config.toml
hidden_size = 640
num_attention_heads = 10
num_key_value_heads = 5
norm_place = "pre"
norm_eps = 1e-05
positions = "learned+rope"
bias = "none"
init = "uniform"
lr_mult_up = 0.722
lr_head = 0.00384
max_grad_norm = 0.5
decay_shape = "linear"
MLP neurons of a small language model. Each row is named by its layer, matrix (down: output weights) and neuron, and shows model dimensions 384-447. Each number is 128 + 24 x the weight over its row's rms, rounded and kept within 0 to 255.
After each neuron's rows, "fires before" lists the tokens most often just after its 100 highest values on Wikipedia text that the model never trained on.

L8.down382 [110 174 138 135 136 138 139 107 139 108 102 121 105 127 112 151 138 149 113 161 165  95 149 154 122 160 130  93  90  99 165 116 181 108  89 108  93  90 142 162  94 110 113 181 127  95 129 153 131 141 148 123  92 155 128 127 130 125 137 112 184 111 147  93]
fires before: "202", "199", "201", "200", "193"

L8.down1843 [115 172 152 112 143 123 109 136 157 147 130  87 122  99 109 111  87 115  93 154 133 105 172 148 153 110 166 133 144 131 124 138  94 134 114 138 131 148 179 141  92 139 124 151 110 129 122 128 131 166 119 145 131 116 115 168 121 132 129  92 118  73 124  85]
fires before: " ", " place", " |"

L8.down2133 [140 143 113 131 145 132 123 169 113 145 155 111 132 101 115 116 122  82 142 157 122 113 115 143 141 133 104 113 137 157 102 119 109 138 135  82 111 170 136 112 145 155 167 137 132 143 135 142 190 160  82 115 161 104 173 174 137 119  86 132 128  82 124 138]
fires before: " |", " a", " an", " ", "in"

L8.down1963 [103 155 127 128  92 157 128 138 127 124 137 122 127  98 108 152  84  69 156 135 123 137 104 145 154 122 123 117 182 100 157 174 134 152 165 129 172 137 138 116 116 126 141 188 121 112  91 162 162  92 114  93 124 127 113 108 153  84 112 133  99 132 112  55]
fires before: " |", " |\n", ";", "\n"

L8.down824 [100 125 107  71 130 122  96 109 100 116 142 141 112 125 143 140  97 141  94 120 113 113 130 183 157 149 129  90 172 121  67 133 117 139 156 123 131 157 143 147 154 143 179 126 129 134 116 159 135 155 119 100 110 121  93 132 117 106 122 134 139 146 126 165]
fires before: " ", " the", " his"

L8.down1553 [132 111 121 129 133 132  88 120 197 132 141 118  90 124 122 117  97 145  94 109  95 129 108 129 144  82 106 129 131 123  89 157  83  98 136 109 111 134 176 140 121 120 137 138 102 109 174  97 128 168  83 114 132 109 117  94 143 101 100 107 123 129 117 129]
fires before: "==\n", "==\n\n", " ==\n", " and", " ==\n\n", " of"

L8.down1690 [150 171 144 121 121 160 155 123  87 123  99 138 133 130 124 141 117 123 129 131 104 145 145 131 148 122  90 104 126 114  70 138 171 170 150 131 144 155 145 131  91  81 174 162 125 115 130 123 161 141  89 123 118 130 140 143 142 117 122 127  79 158 137 132]
fires before: " |", " ", ";", " |\n", "(s"

L8.down2048 [100 126 138 146 147 115 110 180 102 142  89 106 145 119 141 122 140 137 131  96 109 144 170 134 109 157 135 131  65  96 130 144 136 114 117  78  88  86 106 121 127 130 121 151 129 131 150 123 160  98 127 112 140 119 102 155 128 143 131 121 165 112 129 119]
fires before: "202", "198", "199", "201", ",", "200"

L8.down528 [ 99 103 126 131 172 134 130 112 167 141  90  67 120 125 133 101 102 121 136 149 173 122 110 111 100 146 135 128  97 120 142 140 171 116 117 111 121 146 255 159 100 169 178 171 112  96 142 218 155 123 164 106 120 146 133 141 154 157 135 154  79 180 118 131]
fires before: "201", "202", "200", "193", "194", "197"

L8.down1979 [ 92 126 171 135 119 133 114 103 110 112 139 133 105 144 120 185 109 150 110 143 119 123 148 135 121 140 110 148 129  76 133 106 102  98 101 109 136 134 102 129 145 122 123 140  96 140 139 123 134 157 117 107 103 116  95 119 149 120  83 132 128  91 167 131]
fires before: " ", " |"

L8.down1854 [126 114 112 124 155  80 132 153 142 131 136 125 114 108 137 110 112 140 173 108 129 157 140 111 101 144 125  78 103 130 126 162 114 171 153 136 107 115 136 163  96 124 104 103 167  92  81  97  84 130 150 127 144 144 137 133 112 126 140 129  97  98 124 121]
fires before: ",", ".", " of", ".\n\n", " "

L8.down1213 [145 107 140 182 134 122 150 163  98 116 125 111 139 159 105 123 127 104 122 166 177 103  97  78  95 142 153 150 118 161 116 145 167 119 112 124 142  90 130 136 113  80 149 163 126 125 145 153 157 108 124 116 130 113  79 101 119 110 137 138 132 199 114 100]
fires before: " |", " |\n", ";", " of"

L8.down931 [171 124 170  94 141 115 106 171 109 150 144 147 128 124 108 103 117  99 122 103 159 169 124 146 123 117 145 181 146 149 125 132  87 124 128 131 161 139  91 148  96 139 122  78 132 137 115  95 176 126 121 101 156 127 132 135 124 110 117 172 129 129 130 167]
fires before: " ", ",", " Democratic", " Republican"

L8.down1666 [151 108 135 146 127 137 125 153 139 161 193 126 160 101 113  95 113 130 169  58 123 101 144 141 111 110 109 118 110 108  92  97 161 128 116  88 144 140 155  92 104 100 123 124 102 107 146 183 130 121 103 124 149 107 129 133 141  97 117  91 114 120 157 130]
fires before: " a", " an"

L8.down179 [144 119 101 107 157 104 111  95 160 100 135  98 154 124 132 168 132 136 157 157 148 168 171 130 112 144 160  96 131 118  69 115 134 125 134 133  96  98 123 132 140 126 123 137 124 170 135 120 113 141 136 132 171 151  98 118 122 139 148 110 168  99 125 186]
fires before: " of", ",", ".", " as"

L8.down2003 [106  88 108 118 154 115  88 108 130 165 187 112 119 136 113  88 167 106 124  98 142 164 119 123 130 117 119 151  98 128  92 130  63 132 152 112  99  87 108 140 130 111  98 142 127 132 154 135 151 111 114 155 155 147 110 113  89 135 145 115 124 142 121 148]
fires before: " |", "\n", " –", " |\n", "114", ":"

L8.down2181 [ 67  98 130 141 124 107  78 117 114 152 141 112 116  91 121 138 149  94 138 129 136 142 123 153 122 167 145 137 168 138 157 100 103 125 122 105 120 119 132 140 120 173 108 149 168 160 124 136 137  91 103 114 118 129 150 103 138 133 135 121  96 106 147 135]
fires before: " "

L8.down1025 [169 149 121 120 114 161 147 142 120 123 188  94 146 137  99  84  90  90 120 169 128 109 137 106 157  95 117 135 131 138 172 157 149 156  94 159 109 141 141 126 111 101 134 137 122 135 103 154 128 109 126 141  80 117 125  95 131 111 102 105 109 167 165 128]
fires before: " |", " |\n", "\n", " classification"

L8.down1456 [126 101  97 122 123 131 110 142  85  85  48 147 177 144 105 154 135 113 123 100 154  99 168 120 110 107 134  99 155  96 141 143 140 126 101 134 110 160 162 103 160 108 150 159 113 138 156 118  92 142 120 122 133 100 155 118 132 122 103 133 108 153 125 132]
fires before: "1", "0", "8", "7", "2", "5"

L8.down1214 [145  95 121 148 189 165 130 120 150 142 163 128 110 102 117 129 100 118 153 106 131 143 112 124 171  74 162 124 145 121 121 126 113 100 171 129 121 155 142 168 113 121 192 121 127 102  88  71 137 120 106 167 134 150 144 151 154 164 132 130 136  80 140 134]
fires before: " ", ",", ".", " of", " with"

L8.down2298 [130 118 124 170 128 138 113  91 150 105 118 119 126 119 130 148 125 132 109 104  79 130 131 139 117 130 140  98 123 108 122 143 195 117  92 117 180 154 163 114 107 149 164 132 147 158 119 157 100 138 114 115 138 120 104  66 178 122 108 122 117 156 137  92]
fires before: "==\n", "==\n\n", "===\n", "===\n\n", " ===\n\n"

L8.down1160 [125 118  99 112 129  94  87 130 107 128 153 136 122 107  84 135 136 119 136 105 158 154 124 144 140 103 135 104 135 135 109 173 117 115 152 113 168 125 139 150 136 140 147  70 124 144 108  84 107 163 106 131 125 131  96  94  97  98 143 163 100 150 130 105]
fires before: " ", " (", " June", "adio"

L8.down1624 [174 109 134 134 109 119 119 125 115  82 135 134 186 117  96 158  93 140 140 195 122 153 152 138 155 114 141 127 145 106 137 178 167 106 159  90 186 144 139 121 144 110 140 100 146 124 136 110  97 146 138 134 136 145 152 140 143 168 118 127 109 154 146 125]
fires before: "0", "9", "2", "5", "3", "6"

L8.down2064 [146 168  90 122 140 139  93  86 135 117 129 107 140 138 128 159 127 109 125 145 118 102 101 140  97 129 149 139  90 126 114 186 145 112 152 121  96 125 147  85 154  97 113 151 161 135 180 146 106  88 158 132 115  96  86 128 134  80 120 131 117 116 107 119]
fires before: "),", ")", ":", " |", " (", " |\n"

L8.down1042 [104 157 110 125 130 112 144 101 110 129 105 108 151 163 161 131 119 113 106 127 135 130  93 123 111 112 162 138 117 152  95 166 102  93 125 124 145 131 126 112 136 163 150 111 131 134 133 137 119 178  88 118 120 141 147 130 117 143  97 137 187 152 143 161]
fires before: " ", " the"

L8.down1525 [183 105 111 139 159 135 121 117 155 160  92 111 120 138 107  88  82 150 126 160 155 162 109 119 145 139 115 144 117 107  83 137 167 165 101 128 119 106 163 139 114 114 104 132  95 141 116  85 129 160 137 124 111 136 127 121 123 102 157 144 115 130 135 102]
fires before: ",", " "

L8.down2549 [136 104 134 170 145 136 120 152  98 126 132 109 136 138 140  79 118 124 126 144 148 206 136 139 103 161 129 141  92 179 138 111 152  78 119 118 110 105 153 154 114 129  97 143 101 148 142 146 148 108 149 121 132 114 118 126 144 141 143 126  98 137 138  85]
fires before: ",", ":", "Note"

L8.down1409 [111  98 151 121 106 126 112 148 142 129 128 139 146 133 125 156 115 154 105 133 128 124 134 123 140 142 101 151 153 126 150 108 105 145 127 142 132 131 127 148 162 152 108  87 107 170 149 115 108  88 133 121 181 141 107 116 128  95 100 161  82 136 132 113]
fires before: " ", ",", " the"

L8.down555 [169 113 153 196 147 144  89 104 172 157 157  71 121 170 145 127 113 137 101  80 137 142 109  84 123 114 116 161 136  92 131 103 128 142 139 127 171 115 157 152 115 142 114 132 122 187 113 140 153 116 104 124 138 166 140 140 118 123 123 119 108  92 113 114]
fires before: " |", "\n", " (", " |\n", "100", " of"

L8.down2377 [ 94 142 105 120 127 143 122 139 102 182 143 162 106 128 128 119  95 126  98  98  92 121 121 141 141 137  79 167 147 100  96 150 105 155 150 146 112 132 156 117 117 139 148 168 121 112 137 153 118 130  96 127 109 104  49 101 118 119 143 151 110 101 129 113]
fires before: " to", " of", " a", "2", "0"

L8.down2495 [116 185 109 107 122 116 146 134 140 125 113 159 134 161 134  90 146 100  94 118 113 130  92 161 148 130 115 139 161 110 101 133 116 146 131 133 109 113 163 131 139 127 159 130 142 104 141 121 116 115 151 102 134 113 125 128 164 146 123 148 123 141 120 103]
fires before: " |\n", " to", " of", ":", "^{"

L8.down2480 [160  70 148 153 143 122 120 101 182 134 131 120 134 140 107 148  85  83 129 125 110 101 136 165 123 123 104 126 119 125 118 162 179 113 141  81 125 122 193 113 125 135 168 181 109 109 121 119 153 137 139 147 158 154 131 123 107  99 131 113 112 198 136 147]
fires before: "==\n", "==\n\n", " ==\n", " and", "===\n", " ==\n\n"

L8.down1459 [107 109 127 119 149 131 111 134 161  94 135  92 105 133 110 124 137 108 119 105 132 133  72 140  86  98 100 106 114 118 105 139 140 123 110 104 147 125 188 101 152 124 133 126 136 131 166 130 110  95  85 155 115 118 166 122 116  65 122 149 108 130  97 151]
fires before: "==\n", "==\n\n", " ==\n", " ==\n\n"

L8.down732 [114 110 129 100 165 158  88  94 105 144 150 125 119 103 135 149 167  80 113 127 127 162 109 113 136 125 126 148 131 129 114 131 133 132 113 103 147 160 179 150 103 120  98  95 144 115 152  94 136 154 124 111 123 134 129 116 136 141 110 154  70 117 112 145]
fires before: "==\n", "==\n\n", " ==\n\n", " ==\n", "|"

L8.down246 [ 80 142 134  56 141 143 124 104 122 107 120 125 103 146 126 129 116 148 119  89 106 100  81 132 100 157 161 166 107  92 132 145  86 121 176 108 147 147 150  97 114 157 169 165 122 102 147 153 113 141 154 158 147  83 130 163 148 161 125 143 168 145 131 112]
fires before: ":", " of"

L8.down1600 [ 86 104 118 111 137 151 138 147 100 164 165 137 120 115  97  87 172  82 126 131 140 121  61 136 106 139  95 149 159 107 150 103  92  88 153 132 131 148 112 149  91  93 114 152 145 132 124 113 113 137 138 173 135 128 145  99 143 139 125 117 118 114 180  95]
fires before: " ", ",", " he", " the", " is"

L8.down1090 [122 130 152 135 144 107 125 137 173 105  96 132 136 133 118 151 139 146 128 135 118 131 150 150 116 120 101 118  88 115 116 141 149 147 116  95  86 106 143 146 122 139 154 128 113 146 115 142 174  91 124 131 120 170 145 127  90 125 141 166 154 100 106 120]
fires before: "201", "202", "200", "198"

L8.down1065 [ 90 187 125 112 111 122 131 156 153 150 168 141 140  88 119 162 123 128 149  91 130 128 100 137 128 121  77 117 167 127 153 143 130 167 135 141 103 139  98  86 154 172 116 147 139 114 128 146 116 113 114 127 112 103 174 170 152 129 113 153 140  89 148 152]
fires before: ":", " |", " Title", "\n", "-"